Part of a small language model's weights: a variant of Adam for these matrices.
MLP neurons of a small language model. Each row is named by its layer, matrix (gate and up: input weights; down: output weights) and neuron, and shows model dimensions 576-767. Each number is 500 + 25 x the weight over its row's rms, rounded and kept within 0 to 999. Numbers have three digits each. A neuron's up and down rows have the sign that makes its largest values positive.
Before each neuron's rows, "fires on" lists the tokens most often at its 100 highest values on Wikipedia text that the model never trained on. A number after a token or word is its count.

fires on: " with" 33, " for" 12, "-" 11, "With" 8, " With" 8, "ard" 5
L3.gate2930:474498512535491533523485510474498526498509507484522518501503545483465486485528484545485505437478522480463523496537522469474546552523503483507466491518493526505485474508527498565513559499452506529507496499531469543547488467550529499486534505514497473442512521464482526483543518454489534560501515469461526498503510513520537529500476535551501481496521496492509497476543497542494485475508497501492541499535519489487471493506482487472490513475526514488503463499495488516484477493484478486483511509521497527496495530490534478488529485524515459498477492506527513470517474489487514473
L3.up2930:494500504486482555509484486485517474529452517536482470484547492500437467471508484478548496480491510503455510536477507526523554491509516499501552517508495519468480467539472493526445524489485495497532482504491518510502513494505491516533513547493489511470503477489500465471507511516517484477505483449487484511512471520527473536523498492502529484482502510518496541507518491535525477497492523515454476548490492460472463495504483469529506495474457497513484486545516526526444475524526529488489468499461554508449492493498467453500524498518514512520439496451536505482546498477469528494
L3.down2930:518529499518519487471520467475529458535467496540486476481497521493501519525493457504497520501485488469520525526503452545491509480454513476571496523497506488482501509539467488530473504502522479539507489488483502470480504502476501484469516535532512485506520481461490500496510507487503462481507489496521478488493485492500527502494468513484530484510547483514518572494476509500485494501465473517506480507486514511488465527501515490551493482544470478503483516534533515520486493549504512472466474476538547516459500507522466512521532489520534481480471513498499479555470463497457494515

fires on: " to" 19, " real" 13, "ad" 10, "re" 6, "ied" 5, "es" 5
L3.gate2396:448486512501485480506490528470490495451515461492472539486441484504488512517526499477489518517507535476524481498488535492541468499522467506502453499537529514555491469538523483514529496467483457492482536490542471542523490566456512478471513472494505510515513490492526507466514478480480511473495486475484504533492508512545477527490514543474503468517506462485496507496535498484507538505501544507511484456484482495502489529516493550475476520503475541462434517499514524498515451522507501572490512502512493496537562453511495515490521526502476508436491516512453498569487532504513490503
L3.up2396:515502480520511504467495499533531526493478499476542533497473544462532505513498519528503536488488492487471477443512489491448506499501515485534508499494522506479520465454429554517531478490507548499517524507498468483462506521512481477490556497502473541534485505506468537481517545514492515477496456469484509479482482522510475541503499511563538488521516513519494502495495473528473502488483471486493531494473519436519480526491512495514464502526539492465514513474507492470502530483469466487518471545488432513462509508443544501486471515559482492466560548478515523468491484496534525510
L3.down2396:490510497549449527477487446496517475476478477497440513475456532473489488467470517525538531492504495482515462473517513528520516513439511539485511518497522502515517472478448524509494461487495541528478486489467465489470540539460527476460494517505495475528506487512481490550478504549524509519481476528517512529478528520483535498486535512431485512518536476519508492509475500490474471540529488484482486482506528490539464503518463473522505459538488485518498542489516531509492483498490480497490500513504504493514498511468497474545477528488507510477511548509498489464503512482491548512

fires on: " of" 17, "ass" 16, "-" 13, "as" 6, "ine" 5
L3.gate2959:471509488515490530448502517525525514480525522522491509505482507520523463492482456512467530499494517494507443549521503487537520509507514488533504500528477485511479535503492464492497561497467531489503468506497488536515515563504508483499508527528510500547473487499478498476524519501455456494522522533486506488483499440516465480478459535533518509524557433539462478511465488539501523559499461468471502498511536516468532488486518503508484443522478467458482456527513472506508528533487516489493474483541468530502473530490503487432518529457509544484510502465522514527572491495491513492
L3.up2959:496536521484500472494508521485516494499508523479520524512483540513517451514436499482505533452523467553462539519486519494481515503501451511472550532555526472500496485503492517480497497463510489509506491545492510509506520523509466492501519497519492526488490520477558512501481484482493460510496500495512520525545492512467496518510464544536467519507517494544483510462476535525485478498515478476496512493489504502493485514485513476496503517537471556514489530519528522481517549501514533456499522482452533511476497475491499486492494495510513517476530494507533530480516493491481472539
L3.down2959:506525532491496474509534492475540474507462473504507529530521432525532516524515495512482507473468480519500496531527447527536487520501513553509498499512546486447525553509548497510473508527483518476491512486526526488525510525521464482501471537491477521480513468499491498502475452523525511482476457540486468494527529541513492471527509474535519489458450490478497505546466536494555502461491518514483492478509508523507477501436491481506505489490526465478543553532531527485490482476507495473511535472502508500473501475478464522527529493483484498520515508547496480491454464500484535513

fires on: "," 27, ":" 10, "en" 6, " with" 5, " for" 4, " about" 4
L3.gate2542:563483491538515502514476504489479490503492494506492549489511516535534529541512467519480507489482524539463543519508515442510519513517511508482495497497468520539511492519508542527525521461500521516480486476504510491503488485504518530504558545538498500479497497466499494520515473473459529517555457484510519446467539465480485471490506503563503496492522465493479508502506493512553514504503477497507496554529501539453496530506491452482480494479528516450517471542509505440489442454486497470502516577538468504492512490531519493515535522473537490521516487517508535496498473490554523474
L3.up2542:502485528521464478519474522482500507540459484503490493508475487494502527527477508516526480482499508517539482419511522497500506468504524486494520540461516518549502550480461513517475524494457516521533512467472509486486510503520528498559491446534475538476456508476492539505517516523497493501514497475520506479475539535520518485515490522517491488481518465535503493507482545470485492480487532503542472503515512461524533524515490524501498569511514495452466464512482463476483522513459519524518470523495486491510458507541531525521502533478455493507470517463488512552495502514486523509
L3.down2542:466486514490512488477538543560510527529540468512515505511513469469512490524495498469543551503509488498511463462555505539502529521527556478527510539519494521519524523487476475526538495542480515479535519493567501517492514551476534495546498465555538478476459503536494508493511513457550476442536493468504544501476501487478545549537499553453517489519498473494480463501511503504440527507523500488493520500434494463510534515508501524494481506518431506503515500513516515521476488489460497479518487478517488510509534576484470567494519502535457480452484482479450496574506544463527464506

fires on: "." 43, "\n" 10, " /" 5, " career" 5, ".)" 5, " |" 5
L3.gate1836:534460536460453517492535564503509512475505518488518526501507520539514432489483486519530501502469487527508508525504489512496499524533480451462504525547522518508498484486529537479488531487464543516420549482489491522506476481511495544474491466460509506506467531539526519496520534494487518506479516497487502476467468514533484483488455526500481512525478504491501525505522537483524523520490503494518509525534531520521493460524541543537554495494487462503501510506517501489534533548500499541481519481507491487524489474458501464506480484492493502496531498514539501491539488505489496481
L3.up1836:462530464527531527497445461461511500477500520488481509490483490487516511517519485499486499501471488532485479490455501518509472483509466538516536538483526451491511488546445496501478464534506460501553537521494486486468471488479508508448472503517502482492466520533478491501480499516496511505523540485499511509500486506494486482518465478440503519495509502532475478473503495523515468499482491504488504480494521539452474471466534474467478509493473516531492524497465486481474543479534533545517477526456490524496473519530532476486492563508493522480537502535491539511504562450545484452
L3.down1836:509523497498566468475535498489485483512477527519486514515546497481512493493533475471487487518531489508510491537464545505517482474487455539490514520497507504470478490490502521540516540501488452493539545504529472507511510507497493515499495506521550438511503474517462488519477499465492502481492511463498485540462484564523475505523474504513495475494534513510491522511482502509514504488501507458493508471493483540484494482524517486451442499494496541545518516564519528516465509480521517479513493513515488487485504517552514462479520490477459480505495501492507548516488499468531492494

fires on: " time" 16, " while" 11, " step" 8, " day" 6, "ights" 5, " days" 4
L3.gate2547:546496551492500518546512494488491484501483493500512503493512476509509475530546494491512503502557474503492543514538492524493478493534541466461531559505526512568526515532484478517482501502517472465529494520503524490498530479492486515465520500491504477534580502467512497525523492458496513525522450481481522485495513480471483521455484505532499504520514516533541490511494490423485486481523521489498474461495475487533496558528498497481546506506521497520488471502483514521511467489505487479511487518509545473460475503481478492524485514464485482542474505495468490506502544515525538476
L3.up2547:508520479470550496494527498509506493547514487528490520501534528456541505540463509489497488507500525501518503529538489557480474504505533549497490458516494471462492520528532537561460458513482496547492508476462508497491559487505474545471494515484479516452510457524473488474514502525517463487518502521462498495477525436474512482505544475524493501471464544474469479491521503493507482530507512511514497522454495503505512514496496474518470496466485479518501497487521508521528476525498518523490519502491487513497538461517515498498521497487538491529514504492528489536472537481472505441
L3.down2547:485545499563533500515495462491482480480511507506470474471509462534544502561485526496539548499502491487528479531524450500499516472509468551492454505521476464496490501539531497511497502488462508481506520457478509523495502509500480518459518486455479510514543437500463477493487457501512512484520513506538492467468484485503554466530512496460504526512505443454438552488474509498446480549493526523470523522519511492464506502524520494550472489495503484504494495447503500520519488489524441539447513509490526500487503538504488477465467537496521474468478516493536505495470526514520489517

fires on: " to" 69, " and" 10, " until" 4
L3.gate197:476528499496535462498477572450464471493563478482499491490549530532469480489483511548512497515545528478559549529526499467467522501480532532521493517451538511547491471509495483486511515458522507483458493560506500472535481546504473510487517506513454522508571494460508505489552453490515488531494467484464506489450510481486519510450508485483505497498537514492502514492527481485506518512532506460475531495485477479461524513502506535504542503511482458543495500448531517507459442510459480502496527473545526478481516459522482468522493471507527482482544448550533477503460457480487483497
L3.up197:478510500510519527478528492515475517462512460480496502497490533473498515527499492542476507493504516510515499524460507544509500535557514502521468475444472457513490483489502538498463500474499460485464487498472478510502480502466474488496523491486497487534489457519489444525542525532488510525540466482485492458499488503507492500479522533498501505515546479483492463503576504514553510483474502503454521526503513523476479514490527503488495454508471448493499498429453482475507502502464473476533558529520483520469536484511510532447524489531546518487505547532505516525500524475469494484
L3.down197:483483487481528489468511526474454512518486502504488503506510487442496501461484528497464481499545472475526502507468516470494504476530505466491509487508485496536465503452479523530508493506519495513463485473496493535455529478476564477496516511492483482507450478504495441478500500518535488492532489508518532496474501463530492446511488524500511493505520423515507514507502559507519493516477522485463494518482470500535509542551482514538471525556442460519484516453505515504465488445475492549493514476479503506457510479511536472472501522521480556517498520495458521492562464536490521529

fires on: " of" 23, "-" 13, " inc" 8, "ie" 5, "et" 5
L3.gate1475:471503504524501547473496473497532512513569500477544551481452491447491522541540509485481504517485511515497474490509502534461460482521466538511490515485529460483511494490535458500479473513475485578499472547460479478468501499503517565539486487513463492485519522509478488511456499503523417540541505561507526499459494482487476511482516507483518489506493460490555502476529498495493487516463490504539495494473480498477526494479538500453479510505464461452481492454467473452490532535545474513502483494505489555504479489480511488484528534473547512455548517502486489499499500497484483534
L3.up1475:465508491497487523523489513534434485474535507498525524512457503476490501532445512509472541531534537534518474548448505513479486508515529488509522485512487504485484483505517500482482500466508498483466519538494481539510503509514494485477508528498491465479465515536521479530497489519525484526509542494508510523469531509504479503452538529475525511523503468493463473507524516483512518522514505549476498458512532466472516452464530531454494490530455502517457564459517468476518494524507481524508491470487516497500520475495496487469511524483466543497548541495489498466485503518498478483
L3.down1475:497491513539526470506494496496542463448461486544533486491495488471487491453497495507461483488491527474527497501495454513475543506486498548499499497505502464456485479497492539494511515491525505476479500526528484492516499488504476524488472515460490500462456508518492485475491528485474473470493495515491514511504429544487499482479510509507460470464489507486495542516470491474512550446529520525463488535493461498508466528479512473484507455453483542507450528528505469490533518493486493461499492503516479509488506493481496470526570492536487507520512553499520482517492496519542448489

fires on: " announced" 18, " would" 15, " will" 8, " ad" 6, "al" 6, " pres" 5
L3.gate267:467464489517493518477494493479502445527483503503478511504539485536475432499519481498456494475538516489460510461522469504489521524466489522521477506538511518522529484484503506534486502482520477512525506506501535538497482523517461520469457494495498508536531507486501484475477531487460494469531520457441560453491494519488518502473518535482518503496483527506518498491517525514535484479500527515470503498508501479536527461513528474416509473525495524473502506466543484504500464471495454473475515530527513488519502527516452522497525483473460471432496512521535494451494514553481513521
L3.up267:498500511533511470507495574476479467478511493526497493501490493483455462479480512484483473548493543478485515494477487466489509499497503464488490458530503485475540449478455502471536516519536524501491480514524519503482471490514496490512512471482492510454541461495540516502505490491526484540430452468436528467531512511511501444464443515483507517530490506492522501486525496482526512471529495518487493465537468518534497487451488481506509528481533486524498493489518461529509514527512492514521475519494483544467515487488488512447497467488551510508518520493512495491542510537499498540
L3.down267:547522525477511485489528498492476490488513510472534471517495504450480478505462477490498449506459502486481507513495463443488517472507544485547517466533500537546497473516462482449478488454489499506518526498540547464486469480485499500496457539467474514456492485534503542533503511522492525485505505504488488462538508510487480489470474508475491467517480484537480507508462537523491515520492498505515509464524503445482458495513487511474545530516524525507485510505534502533492480526479480503515488559493538546492489532516562509476554484562520516450520529487464520465504489467457513518

fires on: " to" 45, " and" 14, "-" 13, " -" 9, " /" 6, "–" 6
L3.gate2114:493551470526524441454514496485488537502508470449495466498476501444488530499498490485485428509534517479519488466540503507525491490477515495498456516467520519511516509470489484515493504469554498486460528465542544498496478505501511458494529494456546536465521501507531484531497440499546484523500471506498501504492504489497533605495497522481478480466493513474517459504547465468540490479492498520492528516506506499499523522474514488518496513516501498554494511465510504495494470532480490492490503494503515504545468478501523524527494530491498458510470486507522488513494487529457513489
L3.up2114:498516521538512545486479548531513497493501497505500543504491513525503534504471526491486488523498482558517453516474457500500494467530527527522475498489468475456496467457512470493492489513489437508512507515486469503492510551503484504526503539498497515541508520505507498491463502478543473512528499442467474506476513480471517494508534523503535544516484571532503476443497526513467437515499468484472521500501513516490525496488529481501479493466486521504500500534530524509527461499500488480519523519519535517475478516478500486537537513529521518444535509535519476492533464526508482507
L3.down2114:491517504532513487475505528548525538490492461513508525497490525548494509480478552480433505493515463500495468477484441502511458449525506493532481486482473521520451485500482533462509506458512481451502515517520534493477529502499518497497534507558513504517497489474551471464519488477513498482461505503475488526474508500489526438512541526494470538477473472497496519521540506529486465493502494481473534507489529516468504516481475534492503502495478455474541531451475490511484502509520488497483540496495506525453471440475525448523494549502530524489505526516505520496480486528523470505

fires on: "'s" 35, "'" 8, " received" 6, " earned" 4
L3.gate884:502509490500531499496464496480467511464527492518485477496526500507530518488492495477481500483499511493490476530546514529523498497487520489481511501502525461473507499528522539569466501532479487527515494517533513506518469542508487507498517486518550509459527474484467494510499448502546472542502480525512515507497535483463521531504491502485483544489482504495479483472503505465499460496556495482492490500511487485511528477519495502487498483507490499485489491483458528512518513486428504492468494526490537524534454492471511516480514497507488494505478534547550539441453532506483519515
L3.up884:516565472456549486489500460465505521509490471566490521493497477527542499495513451485500514475518499511507511487535507551497476520520518506480490496467532531533471521493458526508513519532495517469504489520510530536512511519501490509496489500459501502498468517536495457499488459490480523462479509517569497474511454497516493535502530538469481495540502494497484510483552457526517461534481548523492525563510534489530479503508491490513453496473489456548496477473543513521499538441488505494505506464479505503469578496489485518511513495501490460520510496468531496450514503506457513479
L3.down884:518522500488520552525479464502489505513485491492499515491458483508537554517511444490484508524462492506493529510517460515518478529519489506474479507486536525488480493454510494509448502526494523467498466501516588489469492466508528518470487484477542532542510489476551448510486451475487538477479504499491495532483485496502460472497495523499519487489529496459526508456499466496488449498479533527489534509480524459523514500521476529504502550516493423488505488473519475457514515474459459525526509479499546500502479512478478498534486489506519442483471494487501478489486505515497508532

fires on: "ar" 32, "or" 9, "ing" 8, "ly" 4
L3.gate2303:494479469510516493507501484555503487514511499476515500488462474465476524532537496427536491515510513469476460476506524526532512492492505437491510479495502516539462520517508514521468502464498505497521509510506494500435509447498509486499490478511494500520500525533528526557474479532466539530520490505499468482495488492524504474492486472512479501445507495531534512489541519453505517495482509477508492547423460498517503473506498458521521490500511477522503471497481513509519542508472494510504500512489483535507509493483505525493463549570500465520495534507538483482481523453512514459
L3.up2303:483552548521517467472491482494500519482481538472493502506522494497496499535480496479546515506519508517553544514535541492511454462469508511526544503503523454461525519513466517500493505529485482489458527504514522499530473467510488515512482509501484517447466447486542514493501488485511496510480566504450496483481500488486475492483536477445499486529468517491514509515518515443502492527503479455485537476432495515504466460498454513495477525500475438523513493490528477491548537514482463512534510486507493541526451472474480508493500538461497541486471464476462475463482533520455501518
L3.down2303:492437441494466523451470487527480496479519503496510537504518516532438459439455523466513515530498470502524512533473494485513469487465490555519507496508516461481507508512487496478494521481499510535501498466475505489511502495548480514535548488538478516517442549484493523552485532489504485473490532446465495484511495465463471522516504481475510504502491496503472490469553475494503507480459495440506486503502505488515507460498520507522460511528491520502511456525533435490513476468525449530504464517544511528499469507479469517513469443483524500474539497497512483508509487511490496493

fires on: "." 71
L3.gate906:485538516509487504526478540520522515467504474477511524473473506475489499461518500525472459507479531482534538505507449529510492495494476502466485495508532495506485508511540502428429514519479461456482505502500528492507499530538508493507505522524486475497509470548520516465498540479494487493459497480495496507534505531501516507531511538482494487512527526504556556505448474504532485479517512506504454515510512502545494509477542492472532498463482528465515491475484518507520455471511497539501518490532485505497516514534552504468475509519500511511497491479538514500522499522506453449
L3.up906:506524501501520565526522505512493488471518464532497487506522539497473502528433513480502465480521511470470513503472524504450459544492485540520523498497519521473454526540529530518528460540504531545469523540509448464484505515501513488502505493476487472527486481528495512516480479498510469500468476485501469486488507516535546470504508461501513533451509489486483510496497518509471488543487456511511473481488544488484495520508513484526513517512451485498474542499459511507463477464525482451482499471503492563505461508542523502516494512481474523460518545531521504513493529482490514454
L3.down906:512504519520529541495537516499472520479530523525481495516520540512466480516485520468496527515500480478496491486445508464493496501465480540490459516476460485495503529566552524529508529509491528483475511515509523444521509521470492490555510466510538484525507519530558482489519540543516478486480548492495480511475501545512472497501518447495508489497486495484482487543467499517484493522484479504498468489478533523488520488532567520498528523506496497493524500500477528489483506499475494468539470513510515510543501517495502453529499526517486543505496491484471513492468489522519502527

fires on: "s" 56, "'" 15, "'s" 7, " not" 7, " own" 5
L3.gate1459:524523495467507526486521498475478511498470484493508514488505479509507486418471501502496518467537521488461495462521505532498522502513519486484502487466535517478509470510452501508439540513509507497478538517528477508514506525471488491520464505493558526507468517527493500479528454508475499488452478483513506492542478489505504475487519499548500525508575485467532492521514503500565510498494512554514525517463501521445536512504476446483489474489502497524500549510497483497516528534507506491528465494445481502510473501513497524476523462447480487528540512463510512463484521492468488521
L3.up1459:458482525486536473500491484484483501496513472543504528489439500469494509512504444489515450504497521489522483467535535495478512521482471488486479559497493491452489527509525507555546513512486491466522472479512518467484490485505434508560563491499455510493491502467536491532515490485475524491466476525482549547520494500465457464501479534495491503486537480504584477535555470456467496492528491519475501493499510511531496477523490482486524511521530495513481488478516515526489493479501531449465536519485526502450526545485482509551517491540474455492480555478531456500520498513483504497
L3.down1459:480484495500547459479461518489502495540533515504467507521492512512515512506505517462534497479462506483507500487500463516521454493550505502502505459499499495438480458480429490520468487551506521525475475502516499487530531491452551513507530483529479522480484475499514480557467442515479512478563514473499471499505534508512528487486515513491477552533546483483490530472496488516476501528453496524501510480443502503505510485495496455516491473503497490509535533475453544467498521460514459459488525543515532493461500496489489503493476489491512468497495485510501514540461443522529496525

fires on: " s" 43, "\n" 10, "se" 9, "e" 7, ":" 5, " se" 4
L3.gate1988:537503542533508500540511452511428517512507492514467468491488530480532534508540483469543499511462569495502551496518488504428523520508505463481479521523471500496499489515488503587495519496486511532490526485516535549481508494469503495503536429466494499496509513484539520516529450504487510542507459510475489485500476490494514481515491555531504533486487503502534484503470504456511480499492500504469525543532495478457527500507526494468475471534495524456531469496471468487526490568464478469510519482487509513507469484502517487492485476487502499519527481479515496463487510491503480517
L3.up1988:472488544494469546480498471508509501478526504496504491513498525516500514535510524537523511518513529480490543483493513465501491506533508517507508477506512523572503507479463517521536484483487480494467495476486545470490544518532486504523461490468532476458518486499487486491494474482518441503514534499519469532467506493524456502451502468544452522552499516525479565522494515502563538530527492507502521502481508484505498503489494443484467514501472491492472497509538521487491519474478467482544478521538555501472535480495496432503454469499479480456496542477519459419467485439456536521
L3.down1988:495470498512552515496491478536476495495520485508510536540502480524539539484495552510502504539533520521516480499477486478473502470484517550496518490511461476501487450544516491499522478494475486492487538526453494490531511495516516499476485503551518467467485471462504549512480493517483579513494479516522493516487555498544481476492497513534482504506463489502510554513441502584502549520483461497497528540504497526510480509541459479461479510476467468486508540520527456492524507507520477505479512522492546493508511514534512496511549492531530489545495497496541483487472479481540493490

fires on: " to" 21, "-" 20, " of" 10, " between" 8, " from" 4, " for" 4
L3.gate257:455492537509516456463511530523512498517487504453491487492530510522454499497478464546492496484544528484505497521511527495487502509517495478501528524533522485529515517496482473495480474458505496494473436485468545490560461498487494508532558531496511510489528471451498523523491455481464501504526479459507497456521510525529459515518511553480508484521491476513494494501486491542521493504487480505475482522499485524522497517508492513546505527491480512456551447516510460481512495527472505493501451513487505509521496511527502472505525532498487493443526522529536500529467481518527489502
L3.up257:452495499522531507466503512500496530515496493514454504518520451478497499485510506521517475505509504510519494497503506507534493515520486542480510476543510494514475510528479436495468497508515485492497449518470539515529462515491504492517492528508458487484532498495510477510504463447484506488540492500527526484515549474488515560525538546476487482539494526463526436487478516500511492551484539496478520473515492507527477500516521535499482532502483510493490521488497486500532542517512515490552520532486545537510504467469528477505508510501496507496513475488492507518530515474575483528
L3.down257:483497504463492516472502503499485500497492452497459520567524451484490480493512488467502530496447507503538488474453503500551526508522505510451488456482512525495481443516484454538494494541468497468483479481462472507448503507513526471512472545521461481489545482515493456478495514496525531488501507535484533513474477515515513505487497530488499485518508499480494473538507513522496528511499494470510526489474503528503486484512496503504495507502501511471479488480496462519517516450500458536522520486518543518494469477461520496487421466512495467482510507523494474510555526473527479516

fires on: " an" 50, " on" 14, " (" 7, " to" 4
L3.gate240:476519532520495485485469464458495514480519517494500490492517528542521541507521537509519476457517524448484507488496494511520495463447491489470547524500433478489512509466453524499478511470478489476525466445513496486527463485466529461466504484505531503536494499449483530496521492520505478508519501465515499486531490520528521486450487499486498480491471540440528472496528503465483510499502455491516449527545482481473521527470508483521489498477545515502533457524460497537471527495466536478491502487524501498521461509538470476534527491516502477511493535514463464514526503524499523483
L3.up240:529541513558510514534508515505499476534511476514494466508479525441525485500502530530482462506493503509494531467516483532487529493511522491540521528526502497501476466480501475479462462540525470475476499493535531487465443495530488484494529505469503479475523542503506478520517453471538533505511521501485495473495437498463497498488499492470550468527512494513514500499552499532539509489526507548537512494468511456515487520537499485457517492464494490482446523496478519483466523528492503522474540500508490543484554515499502449487561495496505500521514508544499472517521461523506475496
L3.down240:466531501495520479456510486513499512513493446497484534490501485532501499521451514475512479507503514467480470495521487509511491466451506512491513492525475463508506499500493551496476483540475511416514497495490536511488507492542495499497494485495559484523510465523472475509506490504551521532492474477518533529494484444516508446508480525508495534475498510532482538516510468491541508502468466485501511555529433478510463511509470479548486487512476474498483487547561514508471541489519527511505535480506536531536426522499492459491428528533505509531468500545474560519457486456459523487

fires on: ":" 31, ")" 8, " (" 7, " who" 5, "\n" 5
L3.gate1733:489490464488490479446518498519499526504503515512506504479482465486468502499510499533506476440506515473530450550561517474500502521491482488488496534489509528525542517510508480496497511527457491543489478497525471527511514510547496479514525461512484462502558515470478473465495459507447551502528459489450466527532525505518499499481533519496497527506459519456520491482509511527476518485499523471495512500502502508469516504525489481527516503539511526473467477507491468527487519521468531503468437479531490509528512503522491522480488487452540473518518506505481532463515508532510498513
L3.up1733:507530476517475477475499513495472472476480488517523491489486473462529521510497514484506499473482474509533507490473504496493525518496482487520488461479464477480579497475499505473526496510484547518516539463533524521517559517494505538489483477507525472520487502495493521499564452496476497522511554518511477526491522503499500477509521512526516530494514507548443527481508478513536519504490512469551484513513513453513496495475512465494480451527518588478492490495515525490521478478500513507503523496485578526476453487489477504456503536537550513501514510495518516444471550482503517496
L3.down1733:512500523483489530525539477469532469444523474510519481470511528515496505499483481491516520519489505494520525475514478488476517504512472503521544499508504508483485476505477546484553496504485475535539508470505499493499493505462496519516467500539532470521478503518470502474547491519479499529469511533500461537517550503533493552469541542534496515503546477517469533494518474563493545507503501456461459536462518495482488496493518462512507475518537556494511532500455502500477536508474515531531499502482537517469536469490529485488492549519536547529546530466526521466475489477518501469

fires on: ":" 16, "-" 16, "ft" 7, "p" 6, "ar" 6, "ap" 5
L3.gate1848:540478494489515541479516451528508484471524456514489516486507471541498512492470522506531490494478519476476503482529536489554510480519536497562457487537510567524548518555484459479500504489520523485501440486527488495532512484492512493508556532513561525491456519417520440489499464509495489465548482499492455530488545477487472479511519517470517509453533489495488497524516516493523500503526522528512484528466498527450545516495492474496483479500519442540543487470528485514510449523499496445460471506468499488522499522496519491522455503520499508523486440497462469476497504492482492479
L3.up1848:515494483497537540499512473472521454533493523519494496502495518504523461512497480525524485502507481469488467491485469499497481521547514485484494472511479456501486565519450511469530479528513530506461456551480534481463506518486493510493464485504520541477457519514535476538494482497465503537487504515492493467556475445502513497526514463485489512502501509481525469491506492475501457475524510509469469475468498531485432517492466477494539473510521502505519515485472501508502507518517497482508529484498568466503519506456502559526499481508538518519458474538522532453517493504499491520
L3.down1848:498475509517511499486469507579542485490453514536490483459475526471508501514471499509451488498503518530489459519509490495552531521508495494482484500559514461506479556536496509501529475485484532483480460471511537504451493489502533507541485483500515504521464496502479503544518499500508504511476528451544506485532504503472449453489520490491513499500516518498509433466486451455512491490529498507493482444482528508510471543491496513528499481433503506503473519514502509503452491472526532490500478516553546510511486513523531553503505516524520500476453482505491475506477472511520496523

fires on: " of" 42, ":" 10, "on" 6, "me" 5, " with" 5, "av" 5
L3.gate190:487498473477454486533512511483473500527532562484445483487545488527525435523518538494467441474502542460471506525499498517515474487499473492501507479512519506540478538521503520537508462506514475476536522487547481501499453519477513487495513483509494474535521532499485518499508500460464427503488491468534532522480480467473501495493533561535517509479505494500493502476499502478556510453515500477452506498531501508495519525517511516506502490488478513437522468457504487503543495496396515468521413490511478462519502492527469500525541521537505435478533535516511492443525502423476505502
L3.up190:510528471504468543509538473461510519518489509465479487495507515473482476528511465506487527494495516468489533483454478485544521465527493526479499540513497471495458497511477485525496528494478468475513516529471475492491443511466499491489556520533494512486458532515485516472509502504540459475494459476528475482499482516506482474529479533500497545432538504484464519522484569526480520463521501511500490506414494527491513570543515500530486467512520538480540491509540499468511490551465522513473478524497487512484565462471504481485491506454482516519504561499472511477509538471512482527
L3.down190:487482522468500517519464479532535517524477508498497500477506499529514517513461500490522525543545525469481509490475442534481510526494493499481496518462487492540443485507486464504502537498490525507477465475516521538477526509528504466503510467522487477519497518519546503510518502504576526491488483514539531513501485527482511486482473521489568468505524525498504500487505542511435537505498489506525460549468511482491501544532546528547489470533504473534521523493516520509482515489504542491463542515498477518519474467488498490496491536483468567489523557495490480572508504508525491549

fires on: " |" 42, " Oil" 13, "," 5, " is" 4
L3.gate2516:448500482461463475500528513519474470528493513520506459492492533498487501500547494483496501529511521493466500517503490497496521479445501487535504529495524518484525513527548503557494508524512492512520529454528452450486468554494482462516476475467486529484529513478449528499497494429499507521505471494503533480471473495512535471465481502506509507482523543460518469532508524501495530490484496509480506472496448466517511488458561533484515511522527502535508519474504494530501526521500470520457551492504486465509518505544517535441506446538539462508480525489540483530516466504544479502
L3.up2516:530439518473487514512513502479498492484467483498505529502491478537489530493557491518474513493497502542525485522467457470521494487452529563495547539491466477483525453490500498494502506511513482487445493502497511516506512529558494479517487459459494508576510484550470507506491557507525475535519459478511510480488541479504514439487506501482543510474495562491508488504513494495474526465512515485458516513494487509499504432519507535474531512486511541514525486511472488526501570486524461526495526486528524465535469479496502505479539506458523507493500550534519509505463512524543456493
L3.down2516:525475511496471470499494511506538510501481454518523516485495502533507514514528489491534564496473514550540504536478474482516461516461562509479494442489479500502516460521457522486506505496534508481525483546468459510498515501516494467495500502516462477525500527542526525524474508537508516464557504526535502458530492485515510470472491458477506475492485522463494505467504513474511498509487515488494495518482479503507493473502470504509543503497511492505518479522489482495493523537501489501477512502525521520509519480481473448476517485486516505500483552512512504497521511482535492494

fires on: "av" 15, "ain" 12, " of" 10, "aul" 5, "of" 4, "F" 4
L3.gate947:500547473546497453503503479448501495495493483505510496490491516559499458478499480484484511506518525488469543519503498505532499465496525525505459510504491485532521509511503489510464536518467477490518508487519551516496522496543502524485523481497484483496484525483508525496521468479503558513523533525494484482504506487521532498451544510478476514508461533496484504484526518471494488479479497455509510493523463497531519454502500490466550472508513504497498474517467524519513471528434451493502482472456514508533497510503502509506529509478480523489500499513507485436480499508507486440
L3.up947:489481526538493534528532499489498479464448482498456506485471446489516473504471506514498481519472556456471493481470555471491504520510492495496495524514482460490525502521558504491480492521512482525530550493519518534506477511449509509532488494519490485495492496471481481498456512473490468500487514488488491520480489485508486486515504476531540478492531511474504482480480498440498474537498481499510484500475536487517445532489462484481540467508477562518517524505510501501516506518483543531480519508501490486469543504521518515512544504511516469438562530482511455507487492489497485514
L3.down947:463513504469565553472510535472532511473462492529512491505461501497518529531498527529479495508419494489477490502513537459472520481495512448519461528515477495488463535505515470509498483550477459500517484492519502511529472500486504479492507488517457478507515487470460525489471535459458479506502533557499517445474484525480479463500522529556512466516532500541518510472546537455494480470481453503514500505492504497523453535502506494481500477513448445516517523494451499531483512499496516484436521527512473507503493456485461494476491549524432471515494480511504440504542482498465524530